From a checkpoint of a small transformer trained on Wikipedia: vocabulary 4096, LayerNorm before each block.
MLP neurons of a small language model. Each row is named by its layer, matrix (up: input weights) and neuron, and shows model dimensions 48-175. Each number is 128 + 32 x the weight over its row's rms, rounded and kept within 0 to 255.
After each neuron's rows, "fires on" lists the tokens most often at its 100 highest values on Wikipedia text that the model never trained on.

L6.up411 [181 123  89 127 133 122 139 170 129  92 118  97 182 130 154 142 180 131  78 135 188 113 164 168 146 126 117 139 105  88 162 147 167 134 195  75  74  46  50 104 173 131 126 136 111  44 137 191 120  88 149 103 107  77 130 121 163 124 120 108  77 160 150 183 113  86 140 122 112 155 192 114 152 180 168 155 124  73 109 117 169  85 149 118  93 153 108 106 133  83  85 153 109 149  92 120  69 177 170 147 130 168 123 138  84 115  96 105 106 169 137 119 144 164  98 131 147 149  91 126 161 151 143 120  96 154 126 157]
fires on: " and", ")", " who", "t"

L9.up7 [178 220 135 109 175 101 126 107 139 137 105 155 134 130 122  76 108 158 133 131 171 201 106 140 133 154 103 150 115 138 177 154 131 161 222 146 117 124 120 156 175 144 131 128 124  95 163 195 149 136 105 129 181 119 168 139  85  49 154 101  63 125 117 167 129 138 141 197 120 116 136 134  76 185 142 115  49  91 200 122 125 135 119 160 114 176 130 101 145  90 129 122 162 120  63 142 108 117 110 145  65 123  84 116 128 118 134 154  93 134  97 125 163  98 134  55 130 137 122 134 103 143 161  68  96 114 132  83]
fires on: "D", "L", "- L", " I", " (L", " L"

L5.up859 [159 128 161 121  85 149 116 123 135 129 159 101 120  68  94 131 142 146 133 118 106 141 115  96 153  63 171 118 117 138 108 112 115 147 175  83 114 200 118 161 117 102 137  90 146 134  73 162 123 181  80 125 117 160 189 117 192 157 113 167 133 173 167 180 117  96 133 165 138 113 112  69 185 140 162  98 111 142 179 111 124 184 135 200 124 183 155 141 183 110  65 116 154 101 125 157 174 126 167 118 125 192  93 155 114  75 115  84 150 114 137 112 171 167 138 158 116 107 180 129 142 164 130 121 125  86 141 144]
fires on: "O", " e", " E", "E", "'t", "I"

L5.up1111 [107 105 129 129 112 106 132 126  57 153 128  79 117 157 168 160 143 103 128  52 118  92 116  91  76  92 124 135 118  96 171 134 166 184 138 137 150 121 134 117  91  83 109 185 110  66 136  87  74 115 124 103 130  93 124 157 163  74  80  97 179  51 165 139 119  99 155 135 133 193 170 172 115 153 173 152 148 122 170 101  83 173 118 142  99 105 163 128 132 158  89 127 126 166 132 110 131  89 146  78  87 141 132 136 139  59 128 107 179 180 162 112  80 124 151 119 131  84 112 127  60 101 110 129 135 138 155 124]
fires on: ".", "\n", "\n\n"

L2.up990 [120 160 146 124 139 130 152 137 128 152 136 115 148 124 122 136 165 157 150 133 118 127 133 129 123 110 169 113 107  68  97 129 121 209 137 142 148 131  81 107  53  68 126 139  61 138 109 126 111 112 100  93 169 105 171 155 149 119 185 118 153  87  88 109 141  77 156 133 141 178 168 163  88 162 154 108 130  99 197 148  72 109 143 110 113 201 124 152 160 148 100 151 161 218 122 179 201  90 156 152  39 136  70 188 183  80 114 141 106 193 176 162 118 158 146  82 108  92  85 144 150  94 185 105 120 115 119  83]
fires on: "\n"

L5.up1031 [145 141  99 132 136  86 138 124 141 132 154 125 139 144 156 180 177 116  92  72 124 140 153 103 144 116 122 123 178  90 123 142 146 150 113 128 155 187 138 103 103  65 108 168 120 111 137 210 101  83 122  93 130 191 186  97 146  87 152 116 134 175 107 110  89 138 117 110 131 176 107 158 186 114 109 157 106 147 172 145 154 117 157 159 169 108 142 171 178  94  80  61 172 167 115  80 159 162  73 102 104 129 112 104 221 107 120 146  74 169 160 131 174  92 174  82 118  99  96  98 128  76  73 125 135  74 187  63]
fires on: "\n", "os", " ", "ia"

L8.up1266 [105 119 157 168 199 133 155 174 103 129 155  60  81  75 118 142 113 105 128 117 112 118 121 138 121 128 116 120  89 107  84 148 165 152 200 111 166 100 133  89 228 140 137 106 169 156 114 103 138 161 106 142 108 168 146 158 110 193 124 134 134 143 188 129 110 140 156 146 156 164 180 147 138 183 112  59 132 189 113 109 144 139  99  98 148 156 147 136 156 186 100 136  93  95  88 187 186 142 100 195 163 118 139  65 108 186 116 159 115 138 150 115 117 152 144 107  55 124 116  72 179  94 131  75 110 120 120 127]
fires on: "an", "en", "n", "in", "h", "il"

L2.up721 [115 172 141 133 157 128  99 116 123 126 131  93 153  98 118 120 173 138 181 149 101  49 101 127  68 130  66  94 125 126 144  96 158 184 152 163 171 164 107 135 107  59 138 102  98 124  57 157 152 146  70 107 153 110 127 167 121 121 164 174 195 207 141 104 113 186  92 190 167 137 128 152 150 100 133 147 175  83 222 163  65 164 122 167 175 187  57  93 133 105  99 114 146 169 130 130 187 167 152 150 132 139 121 112 117 101 130  87 148 171 142 121 137 136 196 142 117 125 142  62  81 107 167 129 162  75 137 100]
fires on: " contract", " | —", " En", " signed", ")", " League"

L8.up998 [138 153 166 171 130  84 131  86 111 102  99 111 108  68 184 101 139 164 138 122 138 105 169 156 126 134  60 150 123 136 171 120 127 116 165 129 109 147  90 175  93 120 142 113  79 111 114 127  55 130 108 180 137 125 154 129 174 122 122 152  94 129 103  90 104  94 156 107 181 156 162 119 104 146 104  96 113 163 136  81 139 169 139 156  86 114 133 135 120  95  85  62 113 151 160  90 104  90 154 166 170 150 128 163 149 150 164 136 121  96 144  80  89 194 237 146 172  87 130  88  93 135 139  81 149 110 114 137]
fires on: " S", " s", "S", " f"

L5.up636 [138 163  69 192 155 127 134 139 151 135 222 159 124 113 159 123 119 136  87 143 102 127 146  97 161 157 116  96 129 102 159 125 172  89 182  73 126 184 132  68 167  79 155 145 131  98 155  99 161  98 118 100 151 117 118 154 169  65 117  91 147  43  97 147 128 204 170 126 148 116 158 112 101 138 128  88 132  80 124 131 139 185 135  92 106 154  93 128 153 130  67 175 191 163 125 139 135 162 114  69  89 154 122 123  77 120 124 167 122 161 137 111 119 107  97 145 139 102 105  91  89 142  88 100 119 169 141 161]
fires on: " st", " St", " G", " v"

L6.up78 [ 76 170 167 169 125 124 117 172 136 177 109 113 124 142  83 178 123 162 111 133 122  80 116 219 136 137 149 137  87 138 134 102 123 134 166 122 153 116 200 142 180 102 133 212  95  82 125 125 114 118 132 123 163 173 171 192 127 153 151  97  65  93  80 127 115 136 150 125 110 143 104  89 124 159 119 196 126 183  89 122 129  93 121 146 115  24  93 136 156 177 138  87 109 102  78  84  73 123  97 137 116  98 120 198  63  90 122 152  96 145 143 113 112 125 114 175 114 140 109 122 117 116 145  45 168 180 136 156]
fires on: " ", " in ", " c", " the ", " h"

L5.up923 [153 114 122 128 118 141 123  89  97 142 170 122 106 119 136 178 123 110 106 130 107 136 120 137  83 119  82 130 111 100  96 153 121 109 147 154 141 144 144 102 182  58 142 120 128 146 142  78 127 118 118 129 195 154 150 142 156 124 163 105 179  64 157  75 140  85 110 138 143  84 190 116 135 128 168 148 122 100 137  72 111 142 153  99 144 101 107 144 123  88  66 118 103 162 134 131 119 132 156 163 132  97 123  81 138  81 108  79 110 131  73 154  95 107 155 116 118 117  49 134 148  55 180 149  86  95 104 152]
fires on: " out", " down", " over", " dep", " opp", " ch"

L9.up9 [106 158 142 117 125 158 127 156 125 116  96 126 135 117 193  79 142 202  42  82 154 130  91 145 183 144 145 125 155 105 125 203 128 109 152  95 128 104  83 114 133 137 106 119 126  99 166 154 107  99  84  89 240 178 129 118 105  79 140 145 117 142  86  83  99 122 154 179 122 143 143  79 102 132 177  90 125 150 149 125  95 143  95 147 170 128 140  53 108  53 131 152 153 154 119 145 125 162 111 149  88  95  99 198 112 145 145  66 137 165  91  96 140 104 146 123 166 164 100  95 138 155 162 151 113  89 167  81]
fires on: "1", "c", "L", " L"

L8.up627 [147 153 118 175 181  77 141 114 130 161 141 109 145 166 118 131 100 151 153  88 136 153 108 188 123 169 132 127 123  90 104 115 125 108 153 147 172 217 137 117 116 151 165 125 113  84 126 176 122 178  78  76  86 136  98 136 183  76 107 108  98  97  40  73 114 134 166  96 119 109  77  88  91 126  73 134 137 109 138 114 100 143 163 127 105 158 141 184 163  70 116 152 176 167 114 165 155 137 189 132 154  90 102 133 185 114 196 134 111 141 160 192 141 127 188 133  53 105 105 166 148  96 140  79 183 157 123  82]
fires on: " an", " as an", " was an", " An", " is an", "ant"

L8.up509 [178 162 184 160 130 121 106  98 147 148 169 103 117  57 110 160 153 139 142 127 111 112 182 176 145  53  89 134 141  60 178  85 103 123 142 161 129 188  88 120 128 139 106 124 142 158 218 169 127 140  97 113 141 120  94 143  76 141 159  70  94 126  77 145 101  54 107 141 160 113 172 103  89 125 132 111 113 153 154 122 135 149 137 197  77 186  94 194 157 113  49 106 180  49  97  98 157 100 164 106 114 125 105 153 123 122 126 126  69 133 109 108  88 159 166 122 136 115 148 141 118 109 112 125  78 107 134 110]
fires on: " Sh", " sh", " Sw", "ash", " L", " Sing"

L6.up290 [158 145 120 148 110  81 155  93  96 117 145  72 147 119 143 158 185 140 118  80 120 167 125  77 179 191 143 173 135 108  95 118 162 167 141 136 148 177 132  89 114 122 183 161 108  84 162 151 120 144 170 117 124 100 181 150 109 102 131 108 122 116 137  82 121 202 170 143 132  94  89 124 149 152 160  64 146 189 182 149 130 109  96 137 153 114 142 155  87 118 131  88 121 121 125  88 154  93 144 153 168 123 102  69 137 165 143 115 131 157 171  97 157  92 101  87 111  98 126 157 163 138 132 100 202 160 243  98]
fires on: " an", " as an", " is an", " was an", " in an"

L5.up1053 [129 144 180 122 159 127 143 156 151 153 128 131 165 151 103 166  80 111  73 135 207 168 171 111 138 118 110 102 101 181 189  73 135 166 175 139 147 124 115  88 130  71 140  84 116 160  96 137 115 152  81 122 125 162 120 174 147 148 116 151 128 179 129 123 145 198 128 140 142 125 231 192 130 119 144  81 126 178 107 130  70 112 120 154 129 131  81 150 149 143  63 144 140 131 130 143 175 119 120 152 101 121 131  88 144 138 109 154  56 144 134 106 131 154  83 164 134 123  78  95 148 100  97 151  90  56 129  83]
fires on: ".", "a", "an", "in", "e"

L5.up710 [ 58 131 140 163 116 119 103  75 171 129  57  90 160 174  67 112 184 150 170  94 128 128 128 168 107 150 104 189 112 166 203 147 126 175 111 141 111 150 172 137 121 126 108  87 127  91  64 144 113 174 115  87  92 176  92 124 114 119 138 177 110 132 105 137 123 156 115 194 117 132 150 131  95 126  68 120 133 121 184 112 103 132 131 165 106 138 103 121 129 114 114  86  92 140  83 118 123  94  94 145 129  57 154 112 138  42 136  98  78 129 114  42 129 151 160 183 130 144  92 153 119 119 107 152 174 105 121 121]
fires on: " and"

L6.up917 [135 157 154 139 141 117 137 142 136 125 185  88 205 100 155  99 128 173 119 138 159 110 124 184 189 153 118 154 171  60 123 146 107 127  85  95  85 159 100 124 187 155 114 105 157 123 167  70  97 174 145 111 142 156 126 127 140 167 127 171 167 124 119  99  87 107 142 168 146 173 128 132  72 118 167  63 111 137 112  99 122 123 141 197  74 137 131  89 128 164 118  96 152 101 125 150 146 113 154 102 127 120 123 163 118 170 135 127  50 116  98 181 110 132 122 131 172 100 128 106 109  81 173 170 122  97  98 132]
fires on: " It", " They", " These", " There", " Wh", ", which"

L6.up457 [143 172 170  91 129 125  94  88  80 227 164 132 173 108 150 125 157 135 129 147 169  94 179 122 152 140 159 157 138 122 172 135 161 129 131 168 111 117 150 169 195 152 111 111 151 110 152 123 127 168 125  88 117 190 152 142 228 130  93 135 160 140 116 149 129 120 161 144 142 184 189  93 113 118 164  81 127 124 180  63 116 140 103 150  95 170  63 152 181 115  91 119  81 101  63 132 129  99 157 125  90 124 113 150  75 176 175 118 105 150  75 135  99 158 111  55 156 151 137  98 117 114 176 160 131 114 171 128]
fires on: " There", " there", " but", ", but", ", there", ", which"

L2.up297 [144  80 137 124 165 137 130  56 119 111 179 111 168 145 114 116 126 164 116 156 125 119 143 137 186 124 156 146  79 131 124 101  88  45 119  51  97  88 176 126 138 162  70 137 119 131 113  83 141 139 116 105 162 130 153 184 119 171 128 133  73 146  77  94 140 115 177 139 128 191  90 140 110 214 136 181 132 140  72 105 148 115 165 134 113  92  70 160 151 149 106 119  90 107 109 123 123 102 166 125 144 134 120 149  92 138 130  87 141 122 155 118 170  61 101  95 148  95 109 100  71  88 112 149 173 204 188 144]
fires on: ", which", " h", " that", " c", " r", " that the"

L9.up188 [123 173 140 110 115 112 126 154 108 138 132 133  84 178 142 115 130 164 115 170 114 192 119 116 147 170 154 107 140  99 147  78 113 144 140  75 118 165  94 111 105 154 175 127 111 145 183 105  89 119 132  50 140  69 138 130 136 101 144  59 195  73  99 101 125  84 167  80 138 101 100 144  86 160 145  94 110 132 170 144  95 132  62 147 136 134  97 141 143 116 121 113 140 147 112 149 159 138 152 119 148 111 128 130 202  82 140 114 124 188 164 127 115 140 151 117  88  38 170 133 114  93 111 107 180 148 159 157]
fires on: " L", " an", " D", " is an", " An", " C"

L9.up84 [167 144 149 125 115 124 145 138 157  98 115 142 138 112 135 126 122 178 158  91 125 118 210 103  91 139 120 157 120 116 132 137 163 178 142 154 139 185 138 112 133 153 122 160 111 143 104  84  97  99  85 130 139 108 118 101 186 132 180 102  87 130 124 148 150 141 184 122 117 193 131 163 136  76 159 145 109 127 127 195 138  99  90 112 135 151 108  96 162 124  76 100 109 115  87 119 160 127 124 115  90 135 140 132 170  97 118 127  65 191 126 178 175 117 123 193 107 149 168 121 149 127 135 145 152 106 175  99]
fires on: " I", "I", "\n\n", "S.", " U."

L5.up345 [170 153 170 139  97 142 168 154 103 104 100 102 166  59 116 108  79 167  99  96 107 206 133 128  91 108 172 138 128  94  89 113 165 147 163 104 164 175  98 122 128 165 196 145 129  89 153 116 131  54 110 129 121  95 120 171 114 140 157 110 151 139  73 115 131 133 165 114 136 113 113 153 168 135  85 168 108 110 181  75  74 174 140 122 201 130 129 110 129  64 110 133 152 103  93 163 147 116  49 106  87 107 149  84  78  98 147 121  76 130  96 112 150 153 123 139 119 149 141 130  64 115 129 115 125  88 103  85]
fires on: "N", " N", " n", " v", " gl"

L2.up1030 [117  91 149 161 131  73 133  89 114 135 165 169 117 137 129 117 123 105 117  87 140 117 136  84 166 121 167 149  82 106 122 139 126 100  83 119 156 109 166 129 114 126 164 167 110 118  96 147 180 143 108  90 135 158 169 125 167 127 215 117 140 135  74 117 128 145 135 118 103 149 145 150 114 152 152 148 110 149 102  94 213 119 117 119 118 101 130  71 107 130 103 145 193 130 115  45 160  83 121  84 121 130 114 101 115 103 137 121 139 139 125 156 129 148 161 112 162 132 140  85  55  73 189 170 139 204 140 113]
fires on: " second", " third", " last", " term", " month", " school"

L2.up875 [139 161  58 115 178 112 129 146  94 145  91  71  85 120 100 160 160 118 121  71 141 104 101  71  78 119 125 147  82  78 118 157 186 193 123 161 165 108 131 144  84  51 116 152  94 162 149  80 129 127  65 128 145  77 154 176 141 124 142 125 143  85 121 135  75  99 146 115 160 158 155 234 149 125 129 192 138  85 111 154  43  81 142 164 124 123 189 107 156 140 114 162 167 182 155 134 109  97 108 107 136 119 151 137 142  98 134 128 126 214 121 113 106 128 177 113 112 120 118  88  74 158 131  98 137 126 132 138]
fires on: ".", "\n", "a.", "an.", "e.", "on."

L6.up1250 [101 175 122 173 106  85  72  81  58 194 148  99 152  90 162 141 123 125 177 114 142 141 173 141 115 110 126 172 136  92 190 143 111 163 161 107 131 172  98 158 125 138 163  80 106 157 115 116  39 113 153 118 119 155 105 119 161 150  91 159 114  98 136 107 131 153 117 129 151 146 174 113  98  86 110  75 168 175 103 160 129 136 131 174 178 140 146 131 147 139 112 152 172 129 139 110 161 164 140 123 177 147 132 178 171  57 108 112  67 135 139 124 125 163 163 100 146 136 126  80 101  84 147  85 172 141  88  91]
fires on: " S", " A", "S", " Des", "O"

L8.up884 [123 140 201 143 157  91 159 108 114 154 156  72 164  76  74  93 152 121  88  98 182 148 157 117 112 129  88 102 172 109 128 137 100 146 177 113 166 188  99 114 203 120 102  84 143 139 134 143 163 207 139 136 136 118 172 116 113 150 121  82 126 117 176 148 142 144 113 181 163 134 146 153  93 125 152  64 179 197 167  96 110 162 128 189  96 134 108 172 129 139 115  43  81  93 143 157 125 122  99  97 108 142  67  61 198 153 151 121 138 140  97 114 142 162 127 100  76  96 126 130 110 119 133  88  73 141 123 140]
fires on: " sh", " Sh", "and", "at", "en", "est"

L6.up254 [142 118 110 159 111 139 125 193 165 119 137 107 116 148 176 151 146 180  85 117 113  53 124 118 115 158 156 123  77 142 121 171 144 138 108 124 191 122 135 118 164  89 146 197  14  76  72  81 103  80  44 152 169 131 184 179 139 104 122 142 161  55 159 130 106 126 164 128 179 130 124 156 167 162 125 114 174 114 137  88  73 144 125 178 177 117 154 129 136 102 100  93 102 218 164 122 144 179  74  74 137 134  71 138 175 123 109 151  90 168 139 108 131  91 104  97 125 123 136 149  62  79  73 140 130 152 164 150]
fires on: "\n"

L8.up1088 [185 133 103 131 123 163 171 151 157 100 154  93 126 137 180 114  75 175 135  56 125 137 105 115 109 104 113 121 115 101 132 176 173 175 156 113 130 170 136 113 146 100 146 123  84 140 128 164 101 182 159 155 109 102  76 148 134 114 143 164 148 116 132 111 104 161 150 157 162 144 122 138 162 155 134 135 140 131 173 103  91 153 137 134 102 113 152 113 125 138  55  82  98  52  72 160  86 175 132 102 115 170 136 148 135 154 144 147  90  67 164  91 103 134 137 179  88  91  96 130 144  82 121  78 170 148 145 175]
fires on: " Gr", " v", " Dr", " Just", " al", "Ar"

L2.up27 [ 84 172 123 167  68 137  89 119 149 120 133 131 141 131 141 146 163  97 121 102 104  91 125  77 130 134 198 113 142  89  83 115 151 154 101 116  94 167  96  81 115  76 115 138  97 208 119 103 118 110 120 176 103 126 131 131 168  80 160 150 117 147 120 125 119 133  95 173  91 139 140 104  65 146 223  63 148 114 116 124 111  96 110 126  93 168 118 100 150 148  85 133 182 146 102 145 134 136 112  64  95 130 178 127 155  79 136 155  79 212 184 128 167 105 166 106 122 141 162  57 129 107 131 181 135 137 159  79]
fires on: "\n", "\n\n", "'", "\""

L6.up892 [ 99 117 139  99 123 136 151 204  92 138 156  83 154 133 137 181 159 154  98 109 152 140 141 191 123 123 114 101 125  96 127 124 168 100  73 116 106 143 126  67 135 104 118 123 126  90  79 117 176 118 119 132 156 149 198 193 113 117 156 190 161 108 165 148 117 183 134 131 148 170 150  84 147 168 117 114 147  95 107 107 153 125 168 138 121 107  84  97 157  82 130 122 132 134 136 130  98 131  62 148 162  83 191 106 156 130 119 171 128 108  97 125  97 119  97 152 129 141 121 139 126 129 101  74  71 158 129 142]
fires on: " F", " W", " f"

L5.up1009 [ 91 110 162 159 113 125 102  67 143 115 177 160 108 107 185 145 142 134  40 130  91  85 164  98 138 179 130 167 103 107 144 136 166 143 133 133  74 156 119 114 196  88  89 110  95 184 168 136  93 159 147 121 131 137 140 171 173 131 113  94  76 158 145 192  91 169 102 166 109 162 175 140 146 161 117 129 140  80 206 169 100 107 117 161 143 130  93 136 147  97 117 171  95 130 135  84 140  90 128  70 107 120 126 153  67 135 142 147  57 157 130 142  96  96  99 151 156 115 110 101 124 100 201 168 149 109 211  89]
fires on: "\"", " there", " There", ")", ", there"

L6.up581 [108  98 115 158 150 136 172 116 123 134 112 115 120 131 110  99 198 175 142 100 143 128 150 160  87 156 114 154 145 146 181 112 165 111 146 152 132 140  93 130 155  69  98 160 141  80 129 161  99 125 116 139 179 130 107 132 173 156 131 136 131 132 167 148  93 207 137 178 112 155 117 115 142 185 132 151 120 170 175 131 167 113 129 141 119 136 106 112 136 135 120  71 124 121 133 112 108 130 130 153 156 102 199  94  67 100  99 109 103 136 155  45 185 100 107 154 105 154 147 149 104 132 133  92 134  85 102 122]
fires on: " as", " at the", " and", " Le", ", as", ", and"

L6.up968 [ 98 164 127 127 142 111 170 138 140 136 128  97 154 151 129 107 183 166  22 138 122 162 149 114 117 140 134 115  79 122 170 137 187 120 106  71 146 118 167 104 140 120  99 142 119  97 125 158 125 153 140 109 116  94  82 138 177  96 164 148  47  96 101 137 112 168  95 126 146 133 138  87 119  74 152  58 119 122 108 132  73  87 145 125 151 132 129 117 152  92  84 177 156 191 147 143 130 116 136  87 120 125 102 155  95  68 166 110 155 156 159 106 124 170 168 118 155 148  90 120 113 149 143 139 109  97 140 195]
fires on: " G", " g", " (G", "G", " (D", " st"

L2.up65 [148 166  92 119 123 100 121 135 137  80 147 132 140 153 119 155 164 123 101  41 133 103 141 111 130  87 152 167  50 105  99 180 187 186  99 138 148 139  95  99 125 101 136 176  81 114 152 105  56  67 111 151 134 104 157 141 149 140 136  87 153  43 198 122  95 101 103  96 144 193 138 176  90 123 149 150 130 149 132 128  83 107 121 141 142 125 175  61 107 123 151 138 148 210 140 166 133 101 114 132 139 133  80 181 141 168 167 141 142 184 131 117 122 149 161 110 153 136 154 129  78 116 142 123 122 127 187 141]
fires on: "\n\n", "\n"

L8.up514 [120 196 212 183 138 106  88 159 107 120 177 170 157 126 203 130 134 132 106 128 116 145 139 159 100  81 132 120 130  70 117 107 160  91 150 137 103  88 124  96  92 149 129 178 121 149 157 125 129  95 118 129 171 151 171 143 151 109  78 168 180 176 128 120 115 166 165 143 170 165 147 131 164 156 113 152 147 137 119 104 120 196 128 166  56 123 110  86 152  97 138 129 125 113 116 100 120 134  75 127 122 143 168 203 110 127 179 139  92 110 122  89 145 163  94 154 160  78 153 144 113 161 109  96  97 145  95 116]
fires on: " f", " This", "This", ", which"

L5.up789 [ 54 132 145 138 141 128 206 137 159 133 149 132 130  83 164 164 130 132 134 132  63 166 146 142 125  97 143 158 119 114 121 152 147 104 143 126 107  92 148  89 124 104  87  74 127 119 155 124 166 147 107 187 127 159 109 155 120 184 189  91  93 137 196  87 137 198 112 126 156 168 129 119 131  95 109 116 123 224 143 209  51 145 129 134 134 146  58 155 151 203 108 107  98  88 114 124  79 113  96 217  60  78  96 127 161 133 103 141  76 148 131 141  94 102 146 165 133 167 183 127 172  82 109  94 121 145 157 105]
fires on: "x", "in", " ", "n", "ff", "iv"

L2.up431 [154 155  38 145 153  91 143 150  87 148  82  87 172 155 118 113 145 131 167 109 120 119 147 128 141 110 131 155 116 140 161 160 174 185 123 156 160 111 109 112  43  75 115 147  95 174 156 122 131 177  87 118 161 125 144 112 176 140 111 168 155  61 158 139 125  92 125 113 120 167 180 216 134  73 179 166 159  97 166 107  67 104 166 105  75  88 167  83 136 107 129 131 150 224 101 149 114 161 125 106 109  95 109 149 128 127 140 106 102 172 169 121 110 130 189 121 150 117 141 137 109 155 176 100 138 117 144  87]
fires on: "\n", ".", " for the", " play"

L2.up771 [137  82 130  65 130 105 105 134 100 115 141 101  78 176 100 118 158 143  69 160 160 105 126 139 151 135 136 153  48  41 129 143 116 151 195 114 117  65 121 159 104 157 108 101 114 135 171 176 154 104 160  51 146 156 159 114 150 126 127 119 100 104 115  97  98  86 133 109 147 150 188 109 104 155 105 153 125  92 110  95 157 134 125 107 128  93 137 172 132 108 117 123 174  79 105  69 196 142 107  49 127 105 107 122 104  94 136 140  97 116 113 124 132 181 145  80 135 162 128  60 127 113 107 174 151 191 147 165]
fires on: "\"", " second", " cent", " k", " third", " CD"

L6.up73 [102 150  76 119 127 122 111 133  74 141 127 141 172 121 159 103 196 175  73  72  84 120 137  61 125 170 140 174 115 161 155 164 118 151  90 147 143 108 131  92  76 135 166 169 108 140 130 120 116  92  92 120 154  81 129 145 180 123 199 158 126  84 203 135 129 107 132  92 143 176  97 200 117 138 144 121 110 176 156 129 116  97 176 114 109 107 158 102 168 162 142 137 142 147 178 126 140  90 108 143 125 170 110 193 167  77 163 159 119 105 111 135  94  97 143 140 138  95 145  79  96 162 133 140 153 102 206  73]
fires on: "\n\n", "==", "==R"

L2.up180 [144 127 124 168 147 135 159 151 142 142 171 150 159  83 150 188 132 143  72 113 111 145  84 111  68 137 146 181 112  89  66 180 148 165 122 145 156 138 130 119  92 112  90 160  86 134 151 139  70  72 149 169 161 151 169  99 147 126 139 130  62 135 156 136 149 103  83  83 145 155 104 135 139 159 159 148  97 118 105 190  62 125 100  59 146 201 110 162 182  98 110 164 163 158 101  91  98  55 132 119  54 145 142 150 120 135 171 146  66 157 109 141 174 110 199  88 126 136 169  90 155  96 154 148 135 132 171  82]
fires on: "\n\n", "\n"

L2.up1221 [173 143 159 127 159  98 195 101 148 164 134 101  77 180 138 187 132 137 134 133 110 165 162  97 167 124 174 126 157 104 120 138 139 129 128 128 172 128 150  91 152 126 200 119 132 112 150 128 162 138 139  68 126 168 162 132 157 102 111  49 171 141 114 112  99 120 184  87 119  72 108 130 207 134 141 121 183 136  76 119  84 121 120  61 126 113 103 170 143 129 122 121 118 113  64 155 173 141 204 117 129  92  84 117 179 136 132 113 114 132 108 160 201 102 150 110 102 116 123 146  53  54 168 138 178 194 116 113]
fires on: " an", " another", " one", " was an", " is an", ", an"

L2.up13 [103 108 155 134 135 151 131 105 173 143 104 101 110 102 164 101 161 155  97  97  98 132 101  74 113 100 148 131 150 137 108 153 180 173 137 140 144 131 131  62 171  85 131  83 146 161 128  81 114 102 129  91 163 152 112 134 138  68 134 105 239 112 155 163 100 196 151 174  90 108 147 104 137 104 151 157 140  70 214 172 107  67 125 144 162 198  64 141 171 111 170 135 207 191 129 146 193 153 101 134 118 105 114 128 170 134 124  98 124 172  49 174 148 104 138 124 116 132 108 110  50  57 131 189  99 126 113 185]
fires on: ")", " League", " City", " Go", " Division"

L5.up1114 [185  77 145 134 168  97 118  94 107 143 143  92  85 126 143 110 171 142  84 149 156 143 169 156 125 161 142 146  47 144 117 173 121 118 184 148 107 110 110 143  88 132 162 159 144  85 160 117 106 119 124  96 149 111 144 134 114  78 120  90 132  29 115  92 138 138  79 117 124 180 149 152  89 209 161 155 165 101 139  79 117 122 138 121  63 113 104  86 143 143 124 111  94 141  98 129  84 144 111 124  84 116 139  70  76 121 147 107 112 147 183 153  75  75 124 107 143 123 104 132 149 154  89 153 172 170 186 141]
fires on: "\n\n", " and", ", which", ", and", " and ", " that"

L6.up388 [170 146 167 153 213 109  96  94 108 125 167  74 126  84 178 140 146 131 144 137 148 120 161 126 107 175 132 126 143 173 149 114 201 113 124 142 168 125 108  79 136 125 149 129 126  62 151  99 133 130 108 103 150 127 124 126 166 100 149 177 132 113 113 199 103 157 194 129 161  95 164  95 138 131 139 130 219 124  98 119  59 115 130 168 107 137  75  89 140 140  58 126 129 137 146 168  85 127  72 137 166 110 162 108 125 111 115 103 119  97  97  41 118 118 101 113 159 118 201 115 125 113 176 104 124 130 149 141]
fires on: " f", " | F", " we", ", F"

L9.up513 [137  95 113 217 125 149 151  68 159  71 114 108 167 104 162 170 103 185 103 103 127 138 117 111 140  96 204 162  92 134 127 125 130 142 146 123 121 101 115 110 136 153 151 135  88  79 158 210 180 139 113 143 175 110 133 148 171 131 175 121 150 140  82 150 180 100 138 163  87 125  86  82 125 116 131 123 144 118 154  84 135 176 151 130 149 102  95 114 157 155 123 139 178 123  73 166 135 124 136 168 128 132 137  80  86 137 137 131 123  80 149  97  78 156 161 111  65  34 140  72 101 132 112  86 163 122  90  97]
fires on: " n", " P", " N", " of N", " gl", " | N"